Weights of a small GPT-style language model, trained from scratch on English Wikipedia.
Size: 12 layers, width 256, 2 heads of 64, vocabulary 8192, 9.58M parameters.
Architecture: RMSNorm before and after each block, no biases in attention or MLP.
Training: a variant of Adam for these matrices, 162M tokens, 9882 steps.
MLP neurons of a small language model. Each row is named by its layer, matrix (gate and up: input weights) and neuron, and shows model dimensions 0-255. Each number is 128 + 24 x the weight over its row's rms, rounded and kept within 0 to 255. Numbers have three digits each. A neuron's up and down rows have the sign that makes its largest values positive.
After each neuron's rows, "fires on" lists the tokens most often at its 100 highest values on Wikipedia text that the model never trained on.

L8.gate143:093121129100152116108126135154160150139139157135113113150110123123166119129138042171157163109145146118104126122137135081116100077120094150146133150176123115134139206102174120136120153148177111166092116109115102151140106156134123117114137185130104124139101123118132156101131096118084106129106135153123164161139107113157106099148162121139126128110116153122129128149134145201133124141129113130153145130135115152106106109100176103125159113168121158101134128165152143144171132165153178167074103096124166147173135122109115099127138135132109113139112158136084168141102152136073124174155085151125118148131098132145118127121143158104171132138163137103114132138154094125129131117126147112117115125110139141093128136118144109171122105137126101133126136144134084111105153149153103
L8.up143:138130093131135126102134148123134118137098124140135091114144136138091137149141134119093139081144130131123125098101159160111110140116128151113169134147118177103126136146187109187126149149140150138129130138106153153147126157162130183134114116128113138123136135129113112122119149144106153144095061112125152100138135103120117150126132117143120076104090135126137113129130179092132173181132113157146101140148126138145109106154130135147087144078124163129148139122110150166161119111115110124156141124140135096169173125077125134175143107105110109120080115153138136128167113141120106125141094160124122112100123099097115111105138176184146146145149120121131102127133138119105102108168126172102118065184108093117079123123149122206105085100116124105086121179138142139130162114131142
fires on: "="

L8.gate493:112118127133164132195150134141161098117152115143104125090115150117148120162086108123104131119119106124148157140112157134126120081144130114157170127137150134108136102136190181133111138131140100098121127112142121099077124113136147140113122112150096095150124142124144186127088151088120107082120110139097152097130141129098177151112072143119156119104173150111109117170143138132138136113150087132111117155150117088069184186138150130146155105139111118120146129156125141120106105124104111166114113133135098120112132133171114127098121095130123177137096140143129153109123077081140150195122116143160137115111083099123164113170155160111115119127109104121118133105138140131083151151115079115143136098145153131135123102123148065109126124141106130132170137099145121104110149110131134
L8.up493:171099119097097089124113136161157156117109127124173093128170131138135115135148167118077136115114146108125142120171123144151101139190130107107131147117162126135150115149119096177147091121127166116115162095138083140129128099107136135087150116165126156121133132090104107161130130115127159104116118140131163113156132163130127137128083135158123086115177150177147145117168162128149148138152127107116137119140128108117117146125154110134174130139107104107139111137142160098094115103123124111175093133157128164082119102148122144069120102134134180110157133173102138121125103116116139145066114121088109117116092118121173132124151121112104127134136099137157170109117094116105127118106142133113124085129111076115158093076141146146149126120112139113112111095162159138104094161163174
fires on: " |", " The", ",", " Best", " album"

L4.gate41:166124110170130097138120116110154120099141158147146136152143132131097097134095093119098114137130122151160098097135089135078123168155100083085134133141116187134161105097172116145128116147163127110111114140114124142182130109122151105187149140081133120137148142127132125131120084133090131129149154127127149095106103111103131101122129140071156115114095159153153104144165137116163089124121154138167190166163092130108153119117154135146142139158154151130127126175107140138129082158148117148126117144136130145126133119123179154121148164105133138128122096142078134141109112113121122170104120144172134161144126148135135112138133113136117112146112112138127157124127161156095145177123142116091118143123161123078157085169138120076162096141125088137123148146146131125129068172143153
L4.up41:112132121135147105134126151139183125119122132130181169094109129185105148176115146116135149136106153101129110102149138134133183112139085179072143144112135133164140129125151115135118165096125142118087144114128100140125132120163149118155135134076173131149081115103131128133092140141132142148076122136141148155137105114149098153133156141125155132136104134125112127080135179117153123183135160145121170177133155134129133140107093122094098110089128130107138160123142077126127106114161131086093148111174099160123138096169115145171111122172155127130137106154123125131143128100174127099114122104132081173143136141125162110174160127163134126119112103138150158097160112102113151136154168127155162136127159148147160107147148166127131108105116147120127168141184130141119133129128104
fires on: " for", " against", " during", " del", " supported", " re"

L3.gate633:131132110171150089119129127128135095130130135146149123152123107107135112115106137128121109123117138129082107177115100133131118127133139159102139181144110106128151190124173114115102121156171113092136167151143115114046104106141166131125150114120130146102133146104078157144130081116120115176174172140145161168134093193173096073123158088136124129162156125156157136132144140111128112132123107114124153117135103096167139129127139136124150133152153155119147116132127158133132154146119113168102133108130153116125131104106120139127149137119092170091149158121093121084115140111120137139098158149132121123141091141131152116096093136108134113140113139166070122143142103158114155128080156183104100124117120114122148139091153132096137059155168137155160148121133136131099128129084129
L3.up633:149120116099101125129167111091133108142177112135111095131156121114097155074145161105170158141164104156132113122147134131156159140110107138071127086136112145166158131105143112110145130166142133106140141165090162102103132104098155064129111112132105149108145127126124128133130074137156133114162099154178111138154091130135109138154125109173136122143133124149156129142134147122100136137133117125148142151108076148100141136175136106109165147145118104148141109152110142127134132158125115124078135102133166126143107133120083110117170138126144150115113100129148118137119150144153174129113106122149122153093132153148171114136151107054135123108177107145137137068177151140108122138111118144066143167101078132146143084116111121076129111156148140107153149091137146092105131122126151
fires on: " |", "|"

L6.gate483:127136069164057145144108095132174114132144133132106121121155143124136122134075109149140123185093137125152087115140170114180112159114155122118122139120152131117113116148115132140151162130130131105091131113117115151126117091126149134138141145106122130193086105178118108160125080125107144134142106140091120118144158114144142062156169106128104111139114133130079074112149129156123099159128100162126177115122120107159120120090087103134143141115113138141133116110165096103133162157111106137121081152119135142134138114142169134096153072105137130100139090141125109157111145122098131096153123107115149095116123126136146142122135087169112098156152106110166127114172141133098081133134158098084095115081133114127123097125118169158135160143094132143132141125154119150113126164147143
L6.up483:083144103139116127149073130120148153147142136118126119095111127155124153119109118133110139138118124165127090142094165144141098134120112119136092132110138143158165105132159104115129161135099130136142113128195126201144128097172142105160110124156128089193134095126151103108127116107150146104118190135135143117140142119130110138146143120109131110102103149113114141090108127132125159117168110103134116131117144074143118152143137157166125066142067126121152087105112095105117122128125131169120108112159133117113112082162154149136129104150143147115100099159116135095136120146082126130086143102115124103108096143131125118089145185149108137160121059076106100140126161119108147136139143110094091076117163164149128121147151110138151107120134109106127113088132150112094160139102142
fires on: " Russian", " million", " Gold", " White", " Silver"

L7.gate525:122132136122139114145114137135102141131125131115128097125121099138087125108109095139119099098111150132096148122181120124131102126137153095122117118158139100128157137090119150086134112139164157139131106147150097095112113165114115137168124092125129104133123124095148169132142114099118117116117166118172135067118122156142111132160113164112157134156113106094166160136163096151104140115151124117132131132059098142133135115108113156097131114138145150098152142161124135102122101133167165214129126089147135070130100091090100166127106136143099128113086134135133166073108098126102112134130131140172134154138084104135139120142142109127114125152114131138105188130130102134091104169141109119131150107146160150087100132148156062120109105137126099149106129108202120110090138103147139
L7.up525:157093141104110112106110102146133142137104086106125138112108090107134139161140141153099122121111152143124175154128115161098138123116134139133160147109088108144092133130152135116126142194154148111128207110143133123163172080107140112074183143115118125167123104133158106134146114127110156141103100160108099101125128146134121122100124162085127136132113113162147118099200155155131088161092143145120172158181154149134146160158120124127126109149176130122118154131139153119105112142134127138112121144153129104085085136126106117149108146133087120107147135096117143135079124145137120124108113129125103128123145103103106146104145145133141088122111110129096091118135110105116115167134186121129134107105121147110090133081113132141097025125133135108113130143129133144114111147083146
fires on: ",", " and", " even", " to", " later"

L6.gate162:128106093103134111190169107127146110120155130154133091136094123116117162129114133165134146150097126142140103113107107140155141112133152119167120113116158152149127161092128075118141125152146148154119120114115124138113126140111115172120138135109137175133141130102092140123167092132151134089135146133152155121180140143149134131128124129081105109145139105095134102146174112139160113100133067113122126103184068146104105126170195140129142114157085109102110119111129146125136132118143169161096127121155150122139123110105074117149105107097140150131126130128108111140069070137133141118120132195160120132100097149166138117151155135147117112113138132136088158145156095141092132127117186124122104131148148133135130158137122080146148092166130112117129144104177127068115157154109124
L6.up162:153138098112115112076130114120130128126142121146084086166101158141136115159149115117142109120086136162132138154123128117110162106153119123128151109149172127126129167092164105128170097146144133103154096166101132138147158143124087131089134083129108138102149163105080115119153120130131137166124149183120153108129117146115110129130127102142113128163138146180097158131114117129129149136127109129147119124124114143177164163146141139115162128182075108137125120165151147139143140120095069135108106151128102103107114103096119112126142149136098167165163123098115143096122142077142178118137112163115133146128151136144122145108083130097075075170110131104119139151147128175095148105117114166154144174109129119096155090097095118102120117162143145123137129085134131143140146105069137
fires on: " |", "|"

L4.gate99:134193109126146131153099118151127111120129099144105155142127147152095157157165145105111134096083163143090147128146135124137111103100160169081122136141114148188107133135135139135132115141128146112142099172120103145023100158146179129128149134197105124115129125152104111140120125130087101103133129097135162147167121119127124153164163055105118118137167114114095120162107134132177111105136142174130113130109072125138108135091094160120116114100135158136169121156169089104117152139156140120133123138108151141147127119113149135124115145121139146105118123167145125103104104144090094128121126133166111134086087097118143110126156108129136119117130114127124137080151131111103101155122123099169115123156132139145128142163147105099106133145150109149151117119162132126146185123129119
L4.up99:128163127129155175125118114119139129096142058141130132160157156158113158129115158071144107128118193154112182156115104149123111099069113187118135148107155131154118138158182140157142139104098192144127128151116124153121128148129135174112174157129107139140107158130099119126110124106093115140157119150171166137128133078107131147130131101116121113120147079113075130115133151102196119153135128139109132114150144145203109107099116132153082100117097138157155132119137083132074132161151128127145124133108149120136129132119108137159119096123117125102115103142142120130118133155109132120140104103133102140103134104122102100119125155143108149125137135115105122120086151093172103114120158119171120119174110148149126143130130124137116154107179157122122107136134113129166176098136132
fires on: "F", " qu", " c", " w", "f"

L4.gate331:152114083106105105147147091107125126119154118171140094155143156128133154100115150128123151176132106138142110137136132132090093114082116136099129148147107112140142127071147126110123128190168117122145126113166143161114153135131152122108104112093124141090145172123098107095150134100092122099114153144139145142129130130138118138166111077056140090181170127111135128119127138113153116085129118087099130111132106082101128127124177119139141067135122144108122170140143153139165154149111112129089117134132148131100102087091094130106118112164137105173111090124085174150123140101127125135159128149126078123114131195119145130132104131117150120158114155126090121119169114139118160143124154146096121107125095115105069102129153108110142095128102118136142146122173134164116129144111145
L4.up331:168130119127091128124082078139116129106138141121106093168141162163111112103141161116132122144102132128152117138131151116106135109098095132132134115140133164129145162124171113099137156145133156148121143131096151105111142153124113110128120101094106176139114179114153119179146168099152160130134120132156144100185086118123105135145148084123084127125109150118123149113151168159119121127114100138127169090157133145185128111169139096158139129130115100143135112094127133124100129155108096146119120123099150171100154126089113095159155122111111095067145078141107135118154135090147142117170105160116095131110145145136130093109157106117072097092158164135119142143157141115154094148127084122129134124083132097110092130131097127152173123167134190167144122142131112164150119141119125
fires on: " |"

L7.gate414:121123101139106155116129057143142090098108153164100157152087117171110115121150142171148134130112158122113139127151112107138117136166121093115130155142109127098174088138110150118075105132120066147098113149147125112094133111142113179151140094141144151136194104142131094125147095143111124140152172151144147089083144116136129090139089153145139149111135146128156167122163087149098119119129109125122086102108095118106142128127121134142129123111124110100095108143123119161148089165155151139112130101122144102137103102156154146140136145135160118132132119144130127089129173103095143082108135104177160125166107106163140123120135128191106137138117130099127159159100110154125125161146127096096147113081106108114136113151149097165111134114133103069161144140121104106116145159110100
L7.up414:144110108139150153122115121170153157128094155122145173106159076124084139140159127161142146122135152117063116083141189131146112094175131117120143117123109120143146166132141100089161142123170113106119100124067147132106120132163179139125090133131161137161137169109119124154117101115083147126148078086160113131150134133115118131127152162101097125144136088130175126136105129126116125115112135118165170161103124100125163126108097148105127075090152143134119081123103120138127148124135117145156146123117143128137140096163116123100143149175131122133159143162137134126162117132136131174103127142156129134176108119107105079125142138101157134151117127137131098118133131101098125110127145121125160153165137169159161133098162111124095136148156158137140132115199130087138088163100146
fires on: " and", " or", "–", ","

L3.gate412:113132092090155111121131115105142119120163072121146110158133122131081176135131140106132121116128122154150146159121154164094131091132125159140154098101085134129128139092095127112175124137154127135131120104088156144107117166125170074089117083108091163104123163114049120103150124150110135117148137113147137118140178116133111125198155133126105085127141145122154173138111146134147163111152132141149153121139107131099123118113122114153113109138123148153118113132113188131125124117117115139049130138146117128135124131147149147115116128148151109132146109100112132100069156090136152113154099151176160105131148111172145154111151112102121103102160142127133117130176109182074092142139145164131125082114096130145126118090122111112113130157137123146158109145161139104098139138107141
L3.up412:150148131141109101153107110146113127138124133149141122175128153130151111074080146131133131127103120104107098163091078131139129158146102156155142150131146129135139154104139115101099123122149125132176101141132094173100081134142167115104132094100111132099148124094095128177137111122148121132116131118112161111154125154153110176123141085127105144163110152146113116109137129158190086129128131164097152110145116100131117094094162143146170112170096131112108120106152122118177168094108133146139118144123129134152120062073130142147176149111129150152148144110127168104084138124117156122138120160145118134112120189126164124120114152100139126156093163139091101110148128153090135126135148158119143124106140057079089102102118132149112111157146144141175147119132142111116126145131161
fires on: " |"

L4.gate289:145103112150140100117131106191132145113142144161158118159156113129134113151112109123092150143144129126150148132126132105117153162129156096143132159148145125122109132142153134126144106105159180105105141110132122165092104076155130145129146155138145145103111122100170100140112109116120156128119215154119138141140109143100087119187128120095134133104150140171111126140168149143127136157118149171082152137139124107094142120152125155147112104138112104128135096131116085070142117112126130162139121161158102179104110108114136119125145144118173110134110135154103140138119127112148128091171116124094090136131083126086173096159127154098130162123137156158122108069149102107144115150145087117141177124108148130161119108143133111177100150118128130147176133141178163092164117118164110
L4.up289:131126094143137149137140147126147147094143111119113100161128092136175169125168077125143143128123173110170173138091161118156116094129154107100153144120132156183079114159151115149099129104152162139080122104103115153110116098143151141135102149111166107105125163079127152118113119146147134136126139165109139131141148135217139161129150117114163134116132121143099126152132127107130147156115138112131105124138108117063147111177153124136088106108107088146115108153129126138124077105129129128116125173127139123143107107126119159165145094116179102124156111128140114118106134145176132153108127134136090144112143102118151090161138155142141172153143166135130118127137154136113128122162107125115148134050146115121146138157148152107129112111128124095098159136148174141145070133168154
fires on: " |", ",", " in", " tournament", " area", " line"

L4.gate169:127128100096123126133141132114134122119152128161105143145128137122127133084112143122133108133128086113140135186141107133147143125104139180105072109113134139141098126116156130135133111105146118090156097135102174173107147115133118132091123135097123133145107117099131124123103127101123131096100116120114112132144130138138129130127156120129102115135177152109123120151129077111128098172117156079104138126171141126141117114128083148091091077131107159150151125112170121037105131130147125168170131108100116155167090151123124186137138100135155148127134134138104114130144161139162128132154131141127096130106081111115127148161152135140126131125132097143133094084103082121141085111087111167129137107147131100175116109101121123167112135126116189148153090134110090176071123072078140
L4.up169:134116090151132130132099120135120122161123140132159114097117168162180134142097153132131102132127098139128114117118130108140096136079075126156096074158120087073150156114135165137117127104147116157120102142146120109108102129109139145157144137169143123123111108146108074145147113164120137143127112147133152109143133147093136116157124152145115153147158134124113102153149104109120109144104147134079098091139162112128130128107139178141137118115108107099152140108143104106183123147129133147153138126148118141146085107148131128141150132163147143117109099097122119110142104139137102146119129128127183136130169166122118106093074100170125185086102086125125089114159148122114168151106144168138103144120116115057093159136119091098138135109097147087120126132121090092167104196123090
fires on: "'", "al", " and", "ian", " analysis", " architecture"

L6.gate589:140107148094153134124107139113133119149080119140090131116176092098160128143112163143142097134116134111120112141162107089111081137133094151109128138167129123098111162102162107129143156132112152191131069147105123081115170140119146114142135142150122115121135126118110122131141147122107089158160099125145122110126102173154173146126096143137122114112157118090115123145151123146098122124110123140123128129114097094126167112113145149188120123104155136096099137116108141133104078140109168101137124102129133154104141073120094105131108130135121167138129086108153131104112132176134111162124128133095151114154122093150110107136113104140139137159169147147168094139140111128102108161092155113129117060074109161115129190158152129134090126134125103107166153136167127109097150101134190
L6.up589:164102110116156124124105128102093169098158110110148144149135100158113123131145120144086135181136114153123163093146157146107129165125121118121132085119130137122084143144072126153121106094101095169099105133137118081132142106133110125131114127125109135103137125156125099145159119118146096119168145098184081099157124116155101109126122102097090118119113135146117097131162127118138089110131083156136068123110085121183117119109138134156166150156140113063093119140163160146118133128102111100115159142124187138139151128156133151096089100149096154137124154150111088150127168111156138100137117119126107164116108159113114110140109096189109091103118149095152121144127122145098156126106117146117121068128105135109132117139144152137132106154146121184122133112130090128117153119097160
fires on: "^", "_", " ^", " in", "anc"

L4.gate182:126115111163125128145176072151156122157146109136128101157168161124135140084147162138157100134141117141129100107151138116143121165083092126151096150165097122148123131136189105140132110139165114127171158147158153145116124147108135130132156090166116144171149171132138126135153069097105128104162116134147190114125102136116125122129144118100104142146167119109115136165109121100129073113125068132086125109128106133147138110114154102149171095141127168104141136109114107072183107156114117135143134119127138151173137117104141099103117140116135152154138052090070128107114128127130131153111141168142120094126143170156129117153152136118119130126171156153125145066140094099139105138133125125098156139137118118137110110134085125141140100176134133142109138149145137121131145139137134
L4.up182:136114113114161147093102134107185119138140137142109138139149126114127144103142173084151120142103105098107152125116145137115142144101140103100141095108155128169119148125146116123115160126135162135113137149135159109139134101105134127129125125158146171142148110121159115146120124053109128114153137166118153152174132113119118132110138114119097107123108106097124124130150088115107096130119124091106140134107149145157111114134129089115162134157103123151169120117133109126159143117088133148133159122082171151143134124132159082107146129090143153087120096087124162150125095148132135136148116174130117082103142179158110128152025098138114108132134141077128139082185138139131105091107146096118112119125122100111118143122123134147091047175128149094091134161112152151138158110129113
fires on: " |", "′"

L3.gate388:116101169162144144101118135173117174121081131118128108118117127148102139133135145105169133161159117138157128146144126136135114164139122147097089138127112112118120117118075139112131147164119121088105134129110120145134126117099141142145126117170191126146110070131127107113123123135157085118096128103090080108168119121135132146097162149151149161125106162149117132100125109153149128149136090173086107133128135123076087158140121121101137124143172067127134109127126116123144179113082124113146114116113162172136123156160161135081156195124118129128134138117123133153159124142111149108101104132135194082075104117127118137133111173129151120128140093158106105133124149115155107082099134104173110147108116159186118158126135150109088090121105150130127108137137156161140113134111120
L3.up388:099146110145141169159148101176114133118179110164132103161123120132109097079122131134135159116149168069112103149122133140157112137101152110124153115126124151136145125126117148158127173138139099112134097107128145098120157115158152155117116112145114154114115166145103178158150125148119091074108132163149140164168123143160146146114119120136145133159111134108102151128128118144175117102150135116142124124146100142121128122121137138114137119089127105141140082170144117143126089139160144145129128119123155074081150136073096129118153097126115117137134140139086116161144149146193162094107181109150112117157109109114169118126186123089086181189134151116109140119130104145160158150144125100133149163153169126148096122119185130118123102150140091136143132139140114080133129152122115
fires on: " Lo", "ty", " Ste", "P", " project", "ile"

L3.gate219:133084103098122111121138079135137135108142150122129090161151134148127119135114106120151102148121081127133157137114164132169094139097109122077123115131132146119098160106152145126104173123159099092150129118119112113178138145140110137120102108104124146123099130160132159109123111119105157122110098155086137140129175135087145088144150091171129091167165154104084129124129144082145071131120069099133125108122129129153138135128101110121165153126141100170123154133124184156121145106113091129118140142127150109090145152161100067122155122136089121153137102141135149125117158141130126109132179137106106084142150106116091164138115127165105122159161120133112130172129117136150120092137133173120084155129129139139122117116100142101106148119144148100118094194107100152176131090101149
L3.up219:164114084092138145103121135133139142120174108136123153155132113114113131102152157129114105113107159115163177146148117109117117139121150117135112154135126126139118111070135103078191160103132170105123092183159163128135131148124130101154113090056178111152135145114138137113180122122149139144127167130169098132156101130118128121081139151131131168122175083094116125146138134130151069116162111092113127101115115165108161136123165149149133116084096108100184141151107121103157111125133112127143170137133061142106146130123139116138139125145124151128110153142157130094152170124172161147125121135135147100116152119113124130138109104123106139131101140124125140118112143152168181154139134174160124162126131121116170119117140147129104136097075122139119092148116130098145087141107144
fires on: "ty", "h", "na", "nce", "g", "alia"

L7.gate383:117154111138127104094146119143136087095134139159127162130108114168163082113100134106107136124132178132080106083077088132122141154112124116132152150158154114093140120092155081124116135123119060156128174135121114112141143141104120134115124154104121155110155173096125118192117154157082079124138177137121149143121124139127125118158088135122144145124148151129123146117117133120094161103119129108116151125078099166156134114149125139161156130068095140088138139106127146135127111103114210144097107130136126144135128125140155151144130144118142107104121117116111102118169141115157129090123146105136121118125087127102101124157141123162135176121116089144124114163096128113179135127154124138069107119124134089129114119136158144141125181106107118100154158108125190103112126127157118
L7.up383:110114140065144143126112163120117131080091131180107139113124113138101115118106150125086136142108126143111156152138145145134149118109125092148129115142121147109151125116124151138163171138101120142098098115087141109144138085147163118127130153117159137148181115144139148138138158134125094122156151156125124094141138043105163131113145154126139112106078148139130132129142088147128145102158136076130135115126084112114147129129136166110124164113099111135115112127103148149127087136163122168120117154092207118163114159112099112131106129164181106098129088129156148133140161119168108140086159131119143156113150125149139140193153144135113085117118131101110125113146156139155128135120077110148140174121162135109132132120148133120132113155130125181109077115139110127157082114153177
fires on: " For", " for", "sa", " and", ","

L4.gate500:121114112125148136157138145097135156189128111169121149122167120129156124145112092118139123153096101101077125159133132076155094121151118095095100151142118112156102182061174127110144167149171125120139103144111097091106148098099120105128149095103113124118146122121155123106180088144112125121155113127130167093105110156135125113134123115128096135146124098133145136167158136114163124116163155146122149096127134185139163074140118123079141127162115189140147127143112137121140121148128089151118120123152128166107120098108113139118109122116090174138164120112144162145089055149140088140131160131144125151182111136166109138149126128092118143151102135124112140154145120137128112159114098117141139119095165094117129143106128091108091144181096126119124157136127113146115148129125113
L4.up500:107106124094113131116139159118126157164077121151093146117142095102107084130143137122138084177134088134115136125130129144166116113103160144075115101130132118132124153110141141108157150144151134121110110155154148177143116133145133142112138150159132165145118130132129073124097147112137089125128148119119123117119144132124090165088132112123107127106079109113125096116123160167101086124117148118120128143158169122122143112127134149151084131125185151083117113088105130149138130124136097129089133120132126123121045147121131130149096138139109173146136117156119142156079121143078139140107085124117149113110117154160117145155113155124157092110151111150128130179104127085134127150107152148150101079113123111127098107127121122122135032106085166128126131138122176120153102099072121
fires on: "\"", "="

L3.gate20:143145106080157122113152125100132177131106165102145147165130119121110136123109170111114090148099140137156139159170114087136104104155157173130110113130101113098088154125139149131109122134128177135162103170097096170097128115104150135128119054132091143132153101109145113126118140147120137076134135090139122128148099120128156127119120105136099095123129166129100135148160136136163104164131150101077109095172147116147152101140121133159123110140142093110140110113109064094122139113132128163120134135108116150145128126118112152143115115139171165106171087108090109167093152126146109158171125139165131140109134161138109125139134085116090154165154132103129137159118114134072171137138112121202134123112107129142134098170114111094153110126130161158133105113120135090148133124133151
L3.up20:189150141121115134115126122099138132135121128102132123137144118139129168137112154112116101111104136095147151126139120128147160126169125141134121093089119150117136142143129119163097148100096144118145134126101108141174127135119174110125115156079121140117134131125125101137085173132155149169128128162140138191171111132108122147092114105143116110079135104138138130097143088132178096176136115102107113145166140131139117131137118112111105159107157111121143107130149079122112125119092080150148107166101092158133089153133137131095123142126121085112138118085127140143107149104140117186133087121165138108129193132100125114137103121114112131136128135085177151095138195158140111135100100126177142148121131135164138151195131159135123060140117128160163138130104102175121117104159140
fires on: ",", ";", " Association", "{"

L3.gate243:103128112144092131110108105131123160141122132112135110107146134117129079130120169177116144198157100133105115146103195181165112136100145109129116128084125120097129115135113154122157144112128103089112081122157152096168114121116120154135113167106128151124106128136138120159112125108124117123133108137108127136138105160131138140159122107143138108121101140124098088128149111139105133111106137146108103103117112107104106143117127139121152100183117102121133110130088166103166159103063109135170126148094119108109095136153125094127145107155111153145122126097138156146128151140089121106143177117121138116064129129106130151145133142149143117132116117115150161127103118172142145126121102123130127141063170141125094116175130147160056097099050125077146083126138080146151131134122141
L3.up243:103119125109125123158160101141149109142129137112136140106105121091107106146115131130127128123106127143097134133121173138060120078160117116109094120105139142138119139135139143099112155147127168144165144177149121156128110126137146104101099126132102157128129110111138120128155160074120128160144076109140112190103100117077135144093122145131115110099153074128103143099138103085155122114122105116135140111114126125120147154149113144110076153158131128158129124118137128146190125073114103156101128106164127145151166100151138130139163108132142109143106103138093162135121076160142118168140148128112128119110175143120077123110108206111156116163112131092146114158076158133133111079135122123122143106137139117127157172112123152103145139167074135120085115159104130161151150149165139
fires on: "ni", "ski", "E", "ti", "ium", "ić"

L8.gate344:095094136100153106168185101158154132147162162106177099104135100163086109101108145109131142122114130185111125162164127121118123114073138108132118147122091132131134140111133132113160135146166130126130160175131120137115107114103124145157140110109078148154118142079165150111125143130155163098155155169141157073158095122112097148124080109088130110133145119111117108147151147090104138133094098123135128101150127139103151125136151130139168134123102128097147092118135117069143123134160132167094119147153124129113140093093095126144118120131146101130146081126091149150110129129132157135108104130153125155103130109173158096162128134157103115130125133123091120117137152134113150187129086148121123136117104158080114128133098099064167116117137124172145168136157153105134157141114126
L8.up344:111146128082102108180127121100127112149148110153125091144116119128099096142059130100116089067124128116167136160148118109093140134125123125142104091120111119159148127097152153131103143139178158145118134164137099138126142132121158137120122066107111155121115159090125136166159120141151138079162115137144133131156135172144097149167111113130134154171158121096143101182145153132159128168119101122147145135141124103137193091153138137173164122109126099127101111112108135102125123136095152160088122158164156098118089112099084123146112127136142188120145117109104140122118123109149128101133103175135116150114099183143153100143102088113079153148134143110139134098140159110098144164151129129125132142133118121106130110131086123105163120141153129187136119136166129103111123115123137
fires on: " |"

L6.gate142:143198122110160162106155142155150067093128177129137129138139167108135136099117152166056102146178163145153106119115166152148120107143152137157124110177140127155086136112165184163111157158131136126108108150130132123065142136182091133168167141097098167132107137131116109125127149125103116123119113120129140142124129103160135142126149106118093106137137109123114075164153149142137144177137139179110087136072143122174148132118156151151174111136152115117138148119143142144157116148133141144148123142121146190141093096132146120120129147105134130109111101113113126161140120140097097146141113173100126128145104125095127134146134138132152110086122102150102119145101129086092096104160135104147124132154109154123100130149105102131144090130126115139092106121114122152128108102118150
L6.up142:157146147093131116119098150121122106181120103105100103097159112122146177159157138123157116122118127134126137121154129140148116136148113135159141115109102138119089125138121113101133173135125175146120099121077133127139110146128123123134139150105104135109152169113142159158131161115124160141126109157081179122150172125140161142158133098140103101103146141116113133100118080125126155103142154147105094119108125147137126101153136160143103124099114150190144148130136137117138160117103078176141138150118123141114131139139206121110159144096153075119114130110121103119129100142111105147177099151117122144107135103152140113112098189143123132122115103114153165164119170117128081124097123143157102139101131161186117196107149143126179140140111133072153112156094161118138105084120115
fires on: "w", " character", "f", " tournament", "og", " w"

L4.gate244:138111112094142142152179135135086120152093116130099171141128174135107144157167119142122099149119137110158156119131131111117115109135112102117090160131135142165153164093175121132160141172160129158129118155112125095118115119170125142125105157128092116144132123130127098141113079118095166125098098127147127137174187157093108090159113111132123149197158126095131116177149132118141126134132130121182164144145085134148163114121160144129124113125160161137142150097149140113144099178120102160141168118122132111157123138078124112142113104120109156132115084165073150108122135137128165108133127116149111097130136149146086105142135159121099145131173164117117150118138122128102130125184133144165127136126173096125147127115096100089105109128121159156155163134165157144120171150130158
L4.up244:111111150101135120119069153121144129170122163124130122134139133143151140118149149145158136132108137094109122131180133129107119114141106097077163110105160147171134170139130120161149119121116140148108178100070140143137134145110104135144099116129155170137143111121102122137088108130128177134116123137141134137173152142157073128123131104135120155140107131124109154122155124130130118106105129097096138108117105082141155108160118088135145160163115143145147091116157092137144117135089127117170127132110135133145088094122130117085162147121192173129181111118100151121172127140161117132096115140122097134095117158125119122089094119060116169114149162102109132106132129122126143113146145129151122121083095089126139131091101141116134076148163163108154065111086154140160154150159111
fires on: "\n", " |", "=", ","

L4.gate549:151132108175094168156127120140150110113126103157110112168110111183134118125123114102118134114076154185108157110135134108108154100134160129112142164163132126133165146137116105113107120130186135120147144131151119146096115143126183144141124141126127132126147159107112148123130118093118108157089165091179140114100102085111126145136173126085122138133124122121129159132194119160140081173147112100141136140107114156143143150113092155132118100123132111115097121092099083136143146133178143160146126147141145115186132143134146124124108152133166133064131120176123118092125159145100105146128128145177126142109132107114115121158134132109136082116126125106085122099172142131114107200108152164128137113156162103113137113148155118126144085140153147134164160108142090115110112116141162
L4.up549:136121136129128162106135181135113139136081138112110117112083091130142166131124123126148112096117124109196175140110167133116103104139126135128154145140128109113114155154151135134094133105176137155153108124139151126139138098162158130114117176140128164124112105133116083112125169124173130128111122110201131170116069134136137161105147137125118159094119088134131151112157127129164134148152133102100130133098118100121149133142111138146101070084088108106128130131116101122150111140151103125127085133168107092102148153130140148143147087116109131129091123151116126114112111180133119148160077104169115152143097117089111105153106133121162122122124185119147115146153102102142179163113144151175180115116182121152114135150156122160112096106124152130143155120151115151114116125174113
fires on: ",", ";", "N", " and", " |"